Part of a small language model's weights.
Training: a variant of Muon for these matrices, 541M tokens, 4125 steps.
MLP neurons of a small language model. Each row is named by its layer, matrix (up: input weights; down: output weights) and neuron, and shows model dimensions 48-143. Each number is 128 + 32 x the weight over its row's rms, rounded and kept within 0 to 255. Numbers have three digits each.
After each neuron's rows, "fires before" lists the tokens most often just after its 100 highest values on Wikipedia text that the model never trained on. A number after a token or word is its count.

L21.up651:088155188094108170070182175112123128182058123162110162135146197118149098192157094110111143105145128139134119103129144151217124074100107101134135149111143108150114080160141072166134110140143111126173080055074162125174139121095126112121129150158105147062135131168145135155191143139100131204
L21.down651:139075152071124119152155121097112151150166127155148178097085096142133128120154113143140126150162156121131110145107129109116118088155113129127098185105127103103099088099208163149155118139142041167128102105168114136084048115120115146125146132137096097131115133168103104121129124141127158169
fires before: "y " 52, "y" 23, "ag" 7

L5.up492:162089140149045160068108123108102133111121045127135116146101124180146170142149101137142162106147091162138134134194163100150100153109117176113128132116110132078161145131068103206085109094105186137138118103109149042119111068172144099153127158072146163129147203084100108129139174055126092124
L5.down492:142137140167140093136112192092176088088122105158052100068197164102107075095127143136121101171098148149142177124104110116094138082133146158114113116176145181134153158174085105189114139154068146140094174146082093139115093157060123154085160124115128159107094078090111145100113201194120172151
fires before: "e " 36, "ing " 9, "be" 9, "n" 4

L11.up278:122170143185183146132128112186111095146091110147099088130066135116138113124164116143099096097165118155147141148151125209144152089072146134111150122046128070068071115151078159167120151145120099130121199111095133125122122095142184148101116194042110119123165142099120121128177124106126219119
L11.down278:211145157093171093138130113125105144114122147028075098153080162124115137190135162114134131158154129091165086111078111124098139127140130185137066113090136124207123085045144114154151109160121127105201160119105120121127076144087114119188144139133110104134147064127137090112151206131082119183
fires before: "d" 17, " " 15, "sh" 11, "ing " 7, "y " 6, "s" 6

L21.up341:094074147214120150126110162150145123142066169135126134133165159129072091175120128154132119077118030125153056122064134094038167150150127115120107147091114146103108126139164129130117116174107121154169139120141100089122195151112046164098136120162094129120157194160153132136101109130155112161
L21.down341:158171101146149119163162124099149136140101178096099131144116113024094141083159113088122117180186136105102127068126129127159111174101117121160141110084141124135099120096068112102145173066125098135099127161068134129152135100157139197177147151129117128121168188112114127125191148103089133121
fires before: "u" 29, "h" 9, "b" 8, " " 6, "p" 5, "ar" 4

L8.up686:104191100101187198188171117088126080151148173154120118092111146153099134148095094151076176157079098156131088111048096147118117113098143083143175138153091139140102136127134128128131178151160143101207130140098076111159168049167097136157116132090150106115155165100076110115108116134090097122
L8.down686:105161086093115154155105165066122099143153150175112096023164163156161187108130020099101146112171078112144086105166083117152182159132129155161126138083162099174141113134174098110197112127086100114098121151150103127118098048177138094093062125178185134225123101111115095109130153061136156131
fires before: "m" 18, "p" 18, " " 7, "um" 5, "ic " 5, "par" 5

L5.up375:125122173143094144127117094106135098105142136125111149157109148126145134142180103217167130100135140107030151182171148178089133139094123130212117102103114121139157105139133136119154123133134185161087140120116138155143147176133091125151131109116146117132123129144101113120139180160105195081
L5.down375:097163104053161117136176083149126134149139086189103130138135097123138135121112134085103115127139134128110174108110077181190078141083150137099125144091144143151189107120169129142145126185178132142093139093154130127150092162060090092129090149076167095105158143108153094152144148162127115132
fires before: "or" 33, "h" 13, "an" 7, "al " 6, "p" 4

L21.up122:132079105095104104146197119132104067147130144106124129092108122117121160118140099157194137161138123161168197100105135114087082120144069158100098096152107182130117135097108044116119118123099172139168187058157168129139111122077124128082083115134130135099129131137094112074094095112158085137
L21.down122:176125145171166135101058151164111094102106111178140093187126128112142133113041116054132108161117138134129130167130142146125111132136149148122064139139148088137107093109200146121062184090136123137094148190155084120097125151175092115148146131159098096161154128147147148162084201137104113141
fires before: ", " 24, ". " 20, "es " 10, "." 9, "e" 6, "e " 6

L12.up341:130099144128083157181129159141131166146167119114118123097141178099182120201073171127118113090146154165089129168166155125140104125129115144137133181140095124052108149114151173172144093162151123107149178164122121085111156174143164129133122160159099148123124106092148121116158132081108091112
L12.down341:124172136153200149137096126121157095065136068147140088122125095142099144089154144132110079116103154129129076189175068166068138156171146109121089097103233058133080139143129175156156211148129103133141054089147178104159159164086143142170109110102149119101175099189110115123143109106142132150
fires before: "e " 16, "s " 12, "op" 8, "ab" 7, "ow" 6, "ed " 6

L12.up338:093164135078114107114106173150125127120132082110157142133110108101109147149116118034122152089066089173094091156147169122145187176145097093160126137106077142101129151094139142192110126144123116172181128137072115143248136156145110163158113145143141098114226140157113133156100069102136130160
L12.down338:104171101112124159213123139154122147076075143099082163130144125089090135120141137157101141191122159124127120136115168111117080137129159074168118081138213154153143181119150116122045069147110153190130155092108064126077121117125131105128096097119128149192115119116162096156125180170194143138
fires before: "ber " 22, "b" 10, "m" 7, "n" 7, "an " 5, "t " 5

L19.up332:090109167143102198108186105094141132129161119147131108099132166128132130159119085137152121065171181130120142055179114132175105153187190172114133133121143115086046122103149160085144131091111095132110164192126170165126165084161128079072114165133122106152126127162181118081170108118120084158
L19.down332:097126161162158092126113162104069071145137154137126136079138120105136072122127153121127110109206181106104157177080170143154115130161149103150128113121074093163101082129152088124141109095084136178116089095110136084176172148096133111155130087107145089106139090145098156076121132140181199170
fires before: "8" 11, "y " 9, "8 " 8, "o" 8, "n" 8, "im" 6

L22.up585:143121163110103179129192142132164140150175088147123103132170159067172082132087068081120123133082119110150150069157077109126118106051195171091098175104164093121094121128176159151144142126106153157172142128147117143127144097140153127131074129143161143070141145161186122075159132117105128176
L22.down585:151142140101100106148143137114060098143037099124061190088134127089152117114227141117120123105162154110180091138129158093099147134111172064123147174166142087064135125121163170107166111113170101134142134142174140137079107148128094163112112133107101106115069123119184110110136105130119073108
fires before: "y " 64, "y" 24

L7.up23:098131091108142114120092163112113139153184165172122102126139087162204126069099054089181101116151128080127148140127134084142167131183124118135105128178114120155148134130103164149131099174127104144105126156083117102138180108109076138162185127182132139146071100131118116174132068108080113129
L7.down23:095163149113131172115163135127164066073140106148113138181116110208149188126138113117080125097128132105146177186153056094074130115193182117100152148131100114143154148124102119149082085107146154115153063116134106154193073112104170150193107140165117168087093087144079069167185114094122143171
fires before: "ers" 24, "d" 12, "e " 9, "e" 7, "er" 6, "o" 5

L21.up408:123123098143131162175120167145098183184107099138075148076157090079140159183161067104072142142097061076114140112178083085180093115129038127125107105103165164148097114118143117127124139148087138192096149174065115138127167145128110159132086155120155186121084158093094104162153138131126189157
L21.down408:089139171115149123172154100139174196152120135146092145156108105167109143092114157116165170092118168161128133078134149227159185146103063112179118094190085112110163106103188146089113111077081105147083081136122154077107137090153189178202096053126129157159112079113124070147155143143167162137
fires before: "s " 27, "s" 15, "ent" 15, "a " 4, "m" 4

L4.up523:143143106108115062104116143106140135148091134110093105162167154137161126106098147142210154154194125105121110111132076126130151096104133138101145161199144147138164140148157195097079118186046131129137196127133114110123144086108150101125120083159103141146157143136099100092207102123097135113
L4.down523:103127137144107113102065155171106128058013161167150106103131088098158095104098129077164135120140119081155135092121131123083124122061097153114096170145144117111108082175146105115068132182148111126160118223097108107153128092123133162168129112152098145176145167158127093113170129133109097090
fires before: "e" 19, "u" 9, "e " 9, "-" 7, "es " 6, "ed " 6

L4.up34:107109106135132072127102171108127030124160129072105115136118122115155167081153158102160166156135146131125071129102120167150053101164163092129171181112092115116135232120150134169173113116112088094075133130106132135100162178157141141128117108095136128162178080085176173104137098097069175148
L4.down34:080127136150092151152088070105095102061035057119108089089080144108134107121123130069146145206165126096131159113100145145151161085159093066140100152152195121139138121177144071126202159142158152145147102169131145106135087135102120111092121168125141172099141060134144128126111122092088167169
fires before: "y " 15, "c" 13, "er" 7, "es" 7, "d " 6, "t" 6

L21.up625:119112086168117129122108129165111140096143207161083190031106168102113106130158045082158122076130163084158136111155135143153167107133130129152042092135126112067106167084137143125115149135135159173111166127123131109093127169109111052120100179148190159083118096069136099120103178111110106097
L21.down625:110156123134155068159170144131138078106193136155169085151133123177105189200090126154162087114157112126112129104175149179107091137158087072149222149116132110174122160154094202119034146125155069119123140136143149169174082116110087137132221124111102111094088080174105141093122100096128123165
fires before: "d " 24, "or " 10, "ed " 10, "or" 6, "y" 6

L5.up106:155130108146142147148111159142165061181143085182118172140150096129156089189125129124175129123094085184146166099092132207041154129083091170071152125092130125079141098138140174153163157179175111084109149069133131081096150127130142148070141084161090180114146181151113157074106077123176101160
L5.down106:122091137069158126112060130091131098135071106115119132172165161123171157078169110128100179148117099121131076121175141107134090132132130102106151189098172071085113081097126126127107109107108099118162190088169079082124115117178108132123108149110158125118124136201144104187094183112124152115
fires before: "e " 23, ", " 12, ". " 11, "ed " 7, "." 4, "u" 4

L4.up440:101188168157117161101096156166044030136096159128161131131188190141143117097104169155146129138132102116095165079146194116131129170135122103124056145116146164140128147125173165212120118129122161109126140120138130119099128094191107081133084149147124158051168143152121183161161133131133098196
L4.down440:145157061081148172109137137168115147120062166154165157141110159100079101135149156168090126141121109146106090152107190120117155171135138147107118141075099120150146161115110152085127123074084118170106124094119131131121110101175115090096108125106200098146124124133170132084158150160082126139
fires before: " " 35, "ch" 12, "d" 8, "on " 5, "p" 5

L5.up158:120116092124114103159120103136130166146113155110081121126130136178164098082145111102094127106174152107110100133159132144099085111097138095148161110172170119089107103207145140136176147207098122079095154123138117101121165185082115107094089157186182114144149130097151176078160160104092152154
L5.down158:097140153117142050092177106159107150174129035095067090104111102128121150168109185081160107115115116091110106113080131150100131123098099118127106077102167133106115178121132103160166142188132151160148115154142169128150135122106144123185131134103087144101104152131164104147115073149091161170
fires before: "ent" 29, "s " 12, "s" 9

L17.up471:140132138144131147106102154129120164057147149151096091147090151163120170148092066097123066152151136120076138177177099111046118113127125188090174176066139122127120186119109115126118121114153102087141132144101124153144130104122107196150180184127126189127124171086077069147108158118173102115
L17.down471:091177205123189162138146130076145129087122122120116206183106134134103094129130095120132117113124108120181183122193102122148161149112129134121153122127115148164106087077131104073125142155135125128097081152153192121106098141201103137108096116102107165115150148132130174134171156130134091149
fires before: "m" 26, "t" 11, "ve " 10, "st" 6, "g" 5

L7.up324:144142101143059129178073143121080125121128146105133138170109166071158128151133115145096185128128146154113135156162095087150079089115114127119087121210118072076101166150158171116096121107117118173124117103133210110187160111168090087113113088124065048139170154147098123135131180143119139132
L7.down324:156193118173122153093107158081154098086086084179093137136126144105128067115115097141108098204094086109091126144168117128094130121152119080078149139029160123156085162092157121140155137101153099105100153119081063093088141120106158085168123109141157064194086181124177115130120123153130143141
fires before: "n " 45, "e " 16, "t" 8, "r" 4, "n" 4

L8.up305:117123157173136115090128105100075130115139086064102152086128153152098148138119167137135138106074090191176142133147129117135144155146155148129086156137125094101128087135075141085091168115166187123147113059118103085154095144043122124111155146138084134156107071122087158115104160142132160120
L8.down305:085117079131070088148063162145098191155128173207162111155111138047170063139129185099123165141132182104113187080132088146116115133127115137180055115165154138136147157098107143099115085092171114130104083106180113129130166145146102153111172096120130121143112145134168145118132135124165123204
fires before: "\n" 54, "\n\n" 12, "p" 5, "oun" 4

L21.up244:106138115142095139120109095104137070086142086108133098140111187130170132144164132085134164089139102204112119121125098138141127143158123156106124152129131215139140135156104132159062114140180124130139140126108129106123148160181144115128166157113130120152169120093159179118078130092093157090
L21.down244:161085167118103117151153144139197077123096113112089088147182183170131089109141088092160143142134133109119078148201135088145099150127189102134181098106165116156077123119164140164141136157051141131120140152148129094127115136165102122085138120153097119172144105121155047158164121100150105174
fires before: "n " 17, "n" 15, "an " 13, "ed " 13, "2 " 10, "ing " 5

L22.up598:176095154138089059175147145141077138164147149115132120085162120125133107139150132128153111165076131092144103135176117104178105089132129096162110144130110106113083110088144144120111187144158154149111108140193085131142143113156140092078121167182092141122117146117124115133140164152045116117
L22.down598:132079117045160134188173130114125149142066105095162136121129128118104141107124140168080125114153134120109132110100111080131132105127222099139165117151138097138149105120129160129137162125168133110142088179209108124104062081139117149149187130140116112222150147150037120165145108126160138142
fires before: "e " 30, "ed " 20, "en" 7, "e" 6

L16.up617:077112116142145075121149133153116149171139135111134143156105140111111115160055171142133161144083146149127110144162128079144173103096130153131115128123093114106152079077078100194075232132133142099193072115062122104121114136097139143076173153076133102146182137087164163116071186122065124133
L16.down617:120068144159121081135140194088099194142108141172092146109099148108101127095071172120140113114163123161164127086111181145139159158099130084150132093105138146103078142157172082108148105065086107110024163116126145117128069084151064159129144133099141141166195111214129084164149126146103131081
fires before: "\n" 62, "\n\n" 15, ". " 9, "." 6

L22.up250:152103124159147122156189171117139134107073138113087139140123126151129057110118092104186137171159102127122145114119139117121120119163114185118111159110102077104112121161203129112176138109128124144130158119140053156112163090094183120158134098174103071120088130150032122099066121089076099140
L22.down250:090092082148091138193103119102134156167161105083136139194107061116173119108125085143144117126131068140101154143106111131085100107155129145172132118114205180131143173162132112119118091114143174140167146115103136110124156127061149123146119118125102079086116082133102133163145131142154086101
fires before: "e " 28, "ed " 16, "al " 9, "o" 6, "as" 4, "le " 4

L12.up430:133122120094126088171123144122133084158137104153168161130093116143137110104144067102052132108104121116116086121176072127133153139151081124116144087142161120077124108154157102158156196083119082170138088059162135134058113154142163091145147084102181132164148124133059116090151158119044125112
L12.down430:127123129130153151136107158062127081143159159120141123107152157119141125120108104138141133109154073174160123159163074061150189150123118138129110103127144144076123111130150134161178113142089141075143132122121100136106074080068166077169129071144131150183164130133078077046175151138109139130
fires before: "- " 12, "A" 10, "===" 9, "==" 7, "In " 7, "S" 6

L17.up571:103126140069110113157060105049104137164132131138112111076183146166104075175134117163144119107103110137122115182135144157120062115104146107112117150134109159138104115097211146086161146172148176131158123109108084133142140105149140083148162149094060069145095132127081162144209106131144108094
L17.down571:151181204087116142219145128136062142128080123121131163132108189144135218101124132100100064120132118176134125143118100102170142092099138110165069068152123099183134118152059191121126141105111203135094113173095044152106127088116141100151114115127141202104148140128121142118154154122068120113
fires before: "p" 17, "ad" 10, "m" 8, "c" 7, "f" 6, "u" 5

L5.up561:154151129127116164176071136118091160096125129107158164112108128086165137075116131158110145181116094198095101108162159124138138035162158074115080157199120112116098108120137133118080134119077087137166163111130173150114128112095093195116120138142091144058170084166088076124103119144177148111
L5.down561:137091105128183094113101135113160139081162100176168135097149087116119133153091165179097137125116089131171140170081131141117159110206078174125149141138202170128054126137098118120138115141132115139079146059085114166162145169100189106110102158142106114104111167114143133119082161094169107094
fires before: "e " 27, "t" 12, "r" 6, "g" 6, "n" 5, "m" 4

L7.up488:158112092112128132088148141132123099125150172143061150157122156100174127128087154083164130115110132149127147153092070116191122142126120107169121124149108127067095070132109028123174151064117154088125126079135113103126070085128122193120104209171151141133133105096084097121163167156099131176
L7.down488:131111124126132109132096160104164155061161124122121171076160158097120113186136094146078114099163070134183116159121145090101130128128101102078165103105107125074158131135134117139165098136132140105102149154110120146096105102025117168161154112149122122242111076136132108144176172155123127079
fires before: "==" 28, "In " 11, "The " 7, "===" 6, "I" 5, "O" 5

L12.up755:119138110143152113135183156098085102048144119094129094124096095084137147141118106084092127187104126150130093130114124157069129076140107101123138083099129097134115185125102166150155165142116082118108071108107134110138103202123145103085206164131104147177102124095083213165169145082128083142
L12.down755:127117156142122140159094075135092159130099121189147142081117135136071171042138143097149137111210159088108167164155111120158153112120075125052106155140117163112113141151114105168102105125139154131121164177135145172157146128107114158100120113119113150154131113157104129136106170137159126132
fires before: "c" 27, "d " 10, "d" 9, "g" 7, "i" 7, "ation " 4

L21.up353:194119154118114104178143151152122100088076130159105129106157131120160186137088110163136178092158123141126171122163103154114107109118023139136086181135098132120091168139162200173102135135150137083110133120152134121096176134105185163115114123137058118177104166102086105128130157178109148096
L21.down353:125146130138154072114119137062082120141148127113134154172073139193150124102191086079126096091170133095134096194116141113126115131112136218070135087148189173151181101121130127091126186146066096170119153129137140131139138152129214120155138167147107148143122117182155136141147101055132141168
fires before: "e " 41, "e" 12, "ed " 4, "; " 4

L7.up356:146139135081071074136091130158115092156135157140173093158147168138156121100143135185117116121149150168065094109144133185132100125125098162140145140157106112145110137175093168147147111163093095108146055146187110108161061111116179126122118106126082142113104123118101108112132179048110186187
L7.down356:111150093139114122125129164135152140134129090174157086136195137117137148101117182148125096129127133132119137125182149097095139131132147122152134137096114136099136134178139099114148138082112129109146145147112143133141100146148132115145135098124106151199147120155211141118117126149120094141
fires before: "n" 20, "u" 13, "ut" 11, "t" 8, "al " 6, "ed " 6

L19.up272:056119169152150134088108154158140060153070238105123138088155150103090153141143142091112103159133164169106133143155181129154119089150160110143128118105099107139136193119125093133103157106109174150173075082145079136147154142106109135070124177119114175215141134088092173100087110167076116096
L19.down272:112151122080104076116173127128044154052077170104199092143146152155079135127133198133083133095112092133109119100171110152150155079089082123154059105137122148141194172110085143123102170188159122137060156170081126192121114093122128117167128103150077148141115119153153108139106135081125165165
fires before: "ic" 21, "er" 11, "si" 6, "of " 5, "and " 4, "al " 4

L11.up678:143122103108117148157142123097143121099127082131131151129125061180097152131106124149191119112180119098087125131108095080117104156089094150142139088202161146172211129150098161109105150180075134141137096139126177112131131127113093149196163152110115058090111153124072124145127111168122111175
L11.down678:109093131116100156159130140105148068123117203112123092139151176095156159140075151134147133150135119181172109139153130080131164118075135194089150107143206134130152127125129139163110119084171078103104070108141089168197112133129122103165063112096156130150141077142128124132132147162143082126
fires before: "e " 22, "ing " 17, "e" 9, "es " 6, "n" 6, "ing" 4

L22.up232:075141099119127145123097156161154127153091164148114127143174122096152127137147113169034119096136097127133146162141110109126114129110159142070131174147067139137147108187146162114104142129127152129123127080126126128122135129173093137166121183201169094156092151088112118108080178117193163149
L22.down232:118131125089108116089181096113123128118137129125099138120111186122109129158137115111106127162110126134142126134142142130107132139073069126163111096157185151125149117123140108109132163161143105135067114138093103132170150135098110062110159179065132109198138106124142065089180127143164091127
fires before: "e" 15, "s" 10, "a " 10, "e " 8, "a" 7, "ur" 6

L19.up530:150134142109181170136183098157094113167119163145098175130105137126117157134121109118079193130095107111126145064148115105164138088103139105120130174084126122125168121131158182191110179095114164143211126112142146096170109072176180122102102129130086124092136129190118123110108159096100139111
L19.down530:135138153109129141072112209092129081137112151116157103159082153119120147149134128134176089111084101106068142143105133113128079125047162117159130106156166113111140113131167102137116133149165056098117177101172155101060036103195123069134168121129125130147102161154171181127144132148056124143
fires before: "y " 24, "y" 15, "ul" 12, "ic " 10, "i" 7, "ch " 7

L11.up765:158092092122186134086148159089144121158147110058141103142094074098165146118071065069146117139079154130143115160131106180122164118134150168131187144071116106116118172124142132162159083120100164120084211138120101146104062122143110130127169121158146125112123119169129137135119110118130129081
L11.down765:141163164114129165192136127111156130113081120149157101178111120107196129134165099085164074161135182170134142126154130130026152161137143122154139107107135106087081139154122194110151113121171177113084126132095105065103091154104148115156111072164128099085087123126140095113199111127119089166
fires before: "ed " 19, "e " 15, "em" 12, "v" 6, "di" 6, "d" 5

L19.up736:157184139117111129100099150119134121177130173158125127113156145123135168181128154099032144135138122145117151144199167103106133124138051076117116172137168127151166132098144094214152142121154074138170133192087148154131109098118153125136095172084106086082126072165033121169082115095136073181
L19.down736:116117140137139114149130114126135171050161150176139134134105091135103088044110199128086155116177126126108125190166159198117097113103144096154092117090167108150091160072120097118168093039140125018122118157179125139114129141102156084107063153097128119166149147125141144122147121094235130106
fires before: "t " 30, "m" 15, "I" 6, "ts " 6, "m " 5, "on" 4

L21.up204:166140174073150115115143095148146130172096114065122171159123082088170108129115076141119131063109089107161057145124203105149156117080119159151140128187088119145122141132154097167158076099196208144141171110126115128158144122161096118134168183130079134133140142130155194120130130109073098161
L21.down204:119170146146168133154109127136151156124144130070118103058154156113119120126161111113132206127053097124138160124120077121125149114177141099157076155095174126160071134107102170124071165103125119074142114127175122166129059171128127090127169139132174080189095093120076103083117124126100120146
fires before: "g" 15, "d " 12, "d" 11, "er " 8, "ated " 5

L19.up544:124147153096107137030124155146078127110104135170153205115131093158113081152152122095127135147138128175135153159174143157187112115172112121114116124091131126164173095145107131116100137087070110103150107112115151061166085157187146161116123108130056155084095149153135085166168163126119123135
L19.down544:150122104148084090171143153170072112116104162163078093092137168096112134135081174185127140161120139108136188090160120151126108062136119200114124134138113135179127154131156139161183128084135112133118123104094125088099077121134098118158149153085148160126139090130080172165092161120151104097
fires before: "y" 19, "| " 17, "(" 14, ") " 8, "b" 6

L19.up271:090092129160162116107166106110178139147103175118130121095170124126135141124106128136158127142094148077059152161096115065127072152174134124115143121114178177180155134157101138127133145152145125186121125103161097178163136071125109127100143129186114176110139112167148149168126115089115111138
L19.down271:125132118079127118218091122119104170154151111100079141168113111103153154180182128155171089173157184111112095092143125087165141082140125089049219104112179116167124081153116187136131130085142084133157147162153110154122083151121111117138177140106142077127091151160124178157120115146142121178
fires before: "er" 31, "e" 10, "er " 9, "e " 5, "ri" 4

L16.up336:130132115140165175106090131157150136100147179145179154075157121122140111156146151154111120137186128085109094124151136148148180144154047208133133147103113123162102058121109156062094091149091176103058126116063086163091119140137077124100105105185154197063157171103120123107099112146129153121
L16.down336:196138117091161137194183106080072101129081101083163152136154159116112122146117157122072169123062160106114143108151076121144084116121124165145104118159154134128129128130122108104139110093137096130064104115118115104106101095130104137111149114137168149180159105154179121147149155157201146140
fires before: "that " 29, "the " 12, "a " 5, "\"" 4, "s" 4

L17.up553:155174145128124075035102127136116128158143101152162156124108066104135123150132118109158075121089110136166124115102139088166082133148114138148105131153134210112133104146089078148174100117141089135165163185110092118098117113125137172176171125129146085114087142133134126176175136120160103142
L17.down553:086176150101094156157135064118112106146082144115124166088145140142138169127109121146081147165152148117105200074201112180149160166111114150163116108168074147120147167129135106107132102093101077156124169134111154121146108088104135163092103126115191122138078161109064070079122107108118148082
fires before: "ic" 14, "r" 13, "b" 11, "y" 10, "on" 7, "e" 5

L5.up33:095153095108086091157153139122120113164221127148139138106208161155161149078117091073157111131082107127063142144149068056154181134124088143120157084150123102098105147120107125214135140113132124146131145108118111138145178129120122155123151130104101154111163089084117097139079113155101104162
L5.down33:163119111159128124131087133072108155175136151111148043155092146164139126184200114132107107114120152111103051094178193148103096151131182073138122120094164205136164187098164125113129120146115140128080042163129108135112099146132124107154107140113141091140126164118102112129136084032113140127
fires before: "er " 25, "t " 12, "in" 8, "e" 7, "er" 5, "f" 4

L4.up724:146096095179041175116126172105125106144093140139147110118121179123146088164119160117133076090128119102197186125144143103065149125160142119101125100134132133169170110115092112137176144124065171127073165196061097138135180142149068136132120154149148153107128076143094149130111125133071071117
L4.down724:101138153139178074141099136127100167176141123123120090129136141145128126108152125112119101099117134124134065070122137147150035133168154127161136163080158131217146114147096161100111086114099081090178130048154139118187161185118141155147127095182131097076156116094095149153160134155101148122
fires before: "ed " 15, "y" 15, "b" 13, "ul" 6, "es" 5, "e" 5

L22.up28:065151167146165144162158127197119140138190110169117104139087195114129166111121102145141154165060075153082111128062133130141132174109100099114110185171111125172160101141164102127157168110171174167128143154121059082137122134103108175104171190137112105051134053096090084146149189152142104182
L22.down28:135112110110131102127101137176075139100131134159071135126065106090071089115134125160090135162169139104129126121162132120134123072177154139161090110149139127144088062128107112159131131120121185169038110142169131115073056109117061167134141154098087127173145117106150109125109058114141108148
fires before: "\n\n" 59, "\n" 16, "1" 4

L8.up357:143188166168189130165143162115081124104134171104130151120105089126146110127090151139138082096129123125162174127142139088158126157205161127149169128139084127128083094151135184128130152099108127126160121123152101124140123130072097122094164161129127073178078161172113147166090073163105109175
L8.down357:143208110106109099110143097144105208055115140170067135143129080146096167116125148114143114131105095141092183109096167139122138100121117101164108061106151133153120152143128171144100092101117155122145116072123096140150152123069087157180171160135142141129099109115116077146081168154132127133
fires before: "y" 30, "r" 8, "t " 6, "er" 5, "al " 5, "ed " 4

L21.up502:111117147119227135079111115166133082145158095165111085114106115115127149139186053113129090118106156156107133100168146136141117075133181140180115176143110146113118137119121122153130184112064140123130155103074157132141081135057145129126116085157130078131079148139125110131119097075150084161
L21.down502:171149100113106056127145112154122155099100076116037154106233157136088125075107120153163110115126119080135148158141090181131115163099185108123144113159131123113151121078135154096173146145104134158130171109172140153127246115165093146141095201117111137092149129082139083123184135170114153133
fires before: "y" 16, "y " 15, "i" 15, "ow" 12

L22.up401:153123075167185096116165152098167066046143144155139180106141104082160111121111106159119125103167112123154141103106138125122110136110090145122153170100134123135071126118113119179112133113137025140115146143056115167164154128090109096065102188103226063152045160113215104060127141137111152114
L22.down401:124129164153114133141151177117138130152116130162124137091108100088090160118123167114066171106164165108141170090136121182179171119086121092117133135174122121119128197160154161109131173092129100135109148151095097124093145164107138121200130119154119154099174203099107158094119077173159106136
fires before: "y " 14, "n" 13, "s " 6, "–" 6, "-" 6, "en " 5

L15.up287:113129126120126109110110120133130080151090138164106179089113159095208094106165091128151143157104093142127157108144096137173145142110169194175150070121053162142165093128146157112112118195162080106104139101133175186126179077129074136131142108134100126091137155117145160115105133160104105118
L15.down287:133091115062084137095161163129118169203160156112196148126124167153060146150124168106103144145138136145157186094116132110149116153124058086126067149196106153137123122139088100144112144126117151111189177183144074099154064127142112126151148096149114102150134134137123139147098161100144143097
fires before: "g" 15, "u" 12, "'" 9, "th " 7, "th" 6, "g " 5

L21.up600:115179098128131126053147175103097111187103135131130209126107193038125089105148156111147161185206110130103124039120142097097120205157115106107145121098064127085174081123138128128108163138188086133092098154169121202130140149140108126158148118129106071108159123108099174114129103147116077151
L21.down600:139123129139124143187117187131148120114136077143101134103066219129196111143091137203095155142141092139162079193104136113130109153102130098180152151175153137163161175121071143134107154148153144081177075112089153097102108113163147159056117085155105142142127193136135091152189097110170156097
fires before: "u" 16, "oun" 8, "in" 8, "th " 6, "th" 6, "el " 6

L19.up638:157089103163085117126129109080117145142101120132109154119033143110145153081127074166095107113148112156147162166094115138125117127116148087091148149143172105160141159082184171175186086117191143154128193177191114140075127212085171069106108150171140123129172159143160120077131106163112098183
L19.down638:136136125076139139067138095113106173139157166131094127163149131127133175156139173123091166155084124094077093138147108140128114152161167169207157122143090153126073177094130115117136176138135133156097090187162126134123148055114108143148138090121150152171104046104174160139144096132126042132
fires before: "in" 21, "ar" 12, "i" 9, "r" 8, "il" 5

L5.up554:133174108170100158144100088189117150102167099141138134080121123168138090133132091085151125113127187155146124186139140130133089122123094111140190150128136111177153135112161104151128154217138150103086144078133143083159138188081136085139160128106131134104095121120110132085180189121139150082
L5.down554:097129158107137121090176090124160125163141156157135131080126120137169166066068150120141091098163152108099144164150155189141103097123141126144124176160172161133166134098122089131145173128208073155115049126074183120140182107058155107176109142185096148123151112100120107184075138110144073126
fires before: "on" 21, "an" 13, "p" 13, "er " 8, "pro" 7

L5.up310:115124111139162071185124163157115079108111056091141128151115161127159106144148121100170168196086146179104136107090129116111077122130108081197084115102105085110119106134106124148125129136089121119197203094089093077147144123091095084112081117145090123129149168135128128105153107166157180119
L5.down310:136144159127180142141174146163113124173082102151124152158091100143193169131088117111157150129188149157153165146178144105100047115019108099204139123077154076056064113131089141157101139134130078087093121131174167104128155088126102130101108132135097052112099172107148119070130160145128136117
fires before: ", " 19, ". " 13, ": " 9, "." 7, "\n" 6

L12.up475:176145160139124087145170102078128133175102190183171117186123155152117100126162099178078114033128189154116083108112097098112127109124102114107117083213100165083113065098128148131123151087155164134104124146073099114112147146069098031146122141142161172110173145132087165112158159162153142063
L12.down475:122135146196141113088128160139100144130078104135164149102064114226146113104144142160089083144104082147161147107153160084142156134158172174104165188064174112172089138122176108105180117078138148127147115119138139169128126096147138083129090128106151088160164132162128110153157185117112118141
fires before: "e " 17, "r" 10, "ch" 10, "ap" 8, "==" 7, "s" 5

L5.up735:123178068128105134098116158114111093067164107118134085077177101130131145157089115102111097184162129143115153111130157137089147114172129144108115110080118155157185139127187196164102129164150136075143164133174159147127117138146150147161155132152102108122066135155141103128180114036104137096
L5.down735:160143118134160113072095108165134157116127126173124095132134152116185139103152136094036123183129093122126120172158131184088156100120098123135159151067139099170093139136172147169134169128172109085186034177120123144095082123137121122073135120133091104100162096163150129138104158049145138122
fires before: "m" 50, "e " 12, "m " 9, "e" 7, "d" 5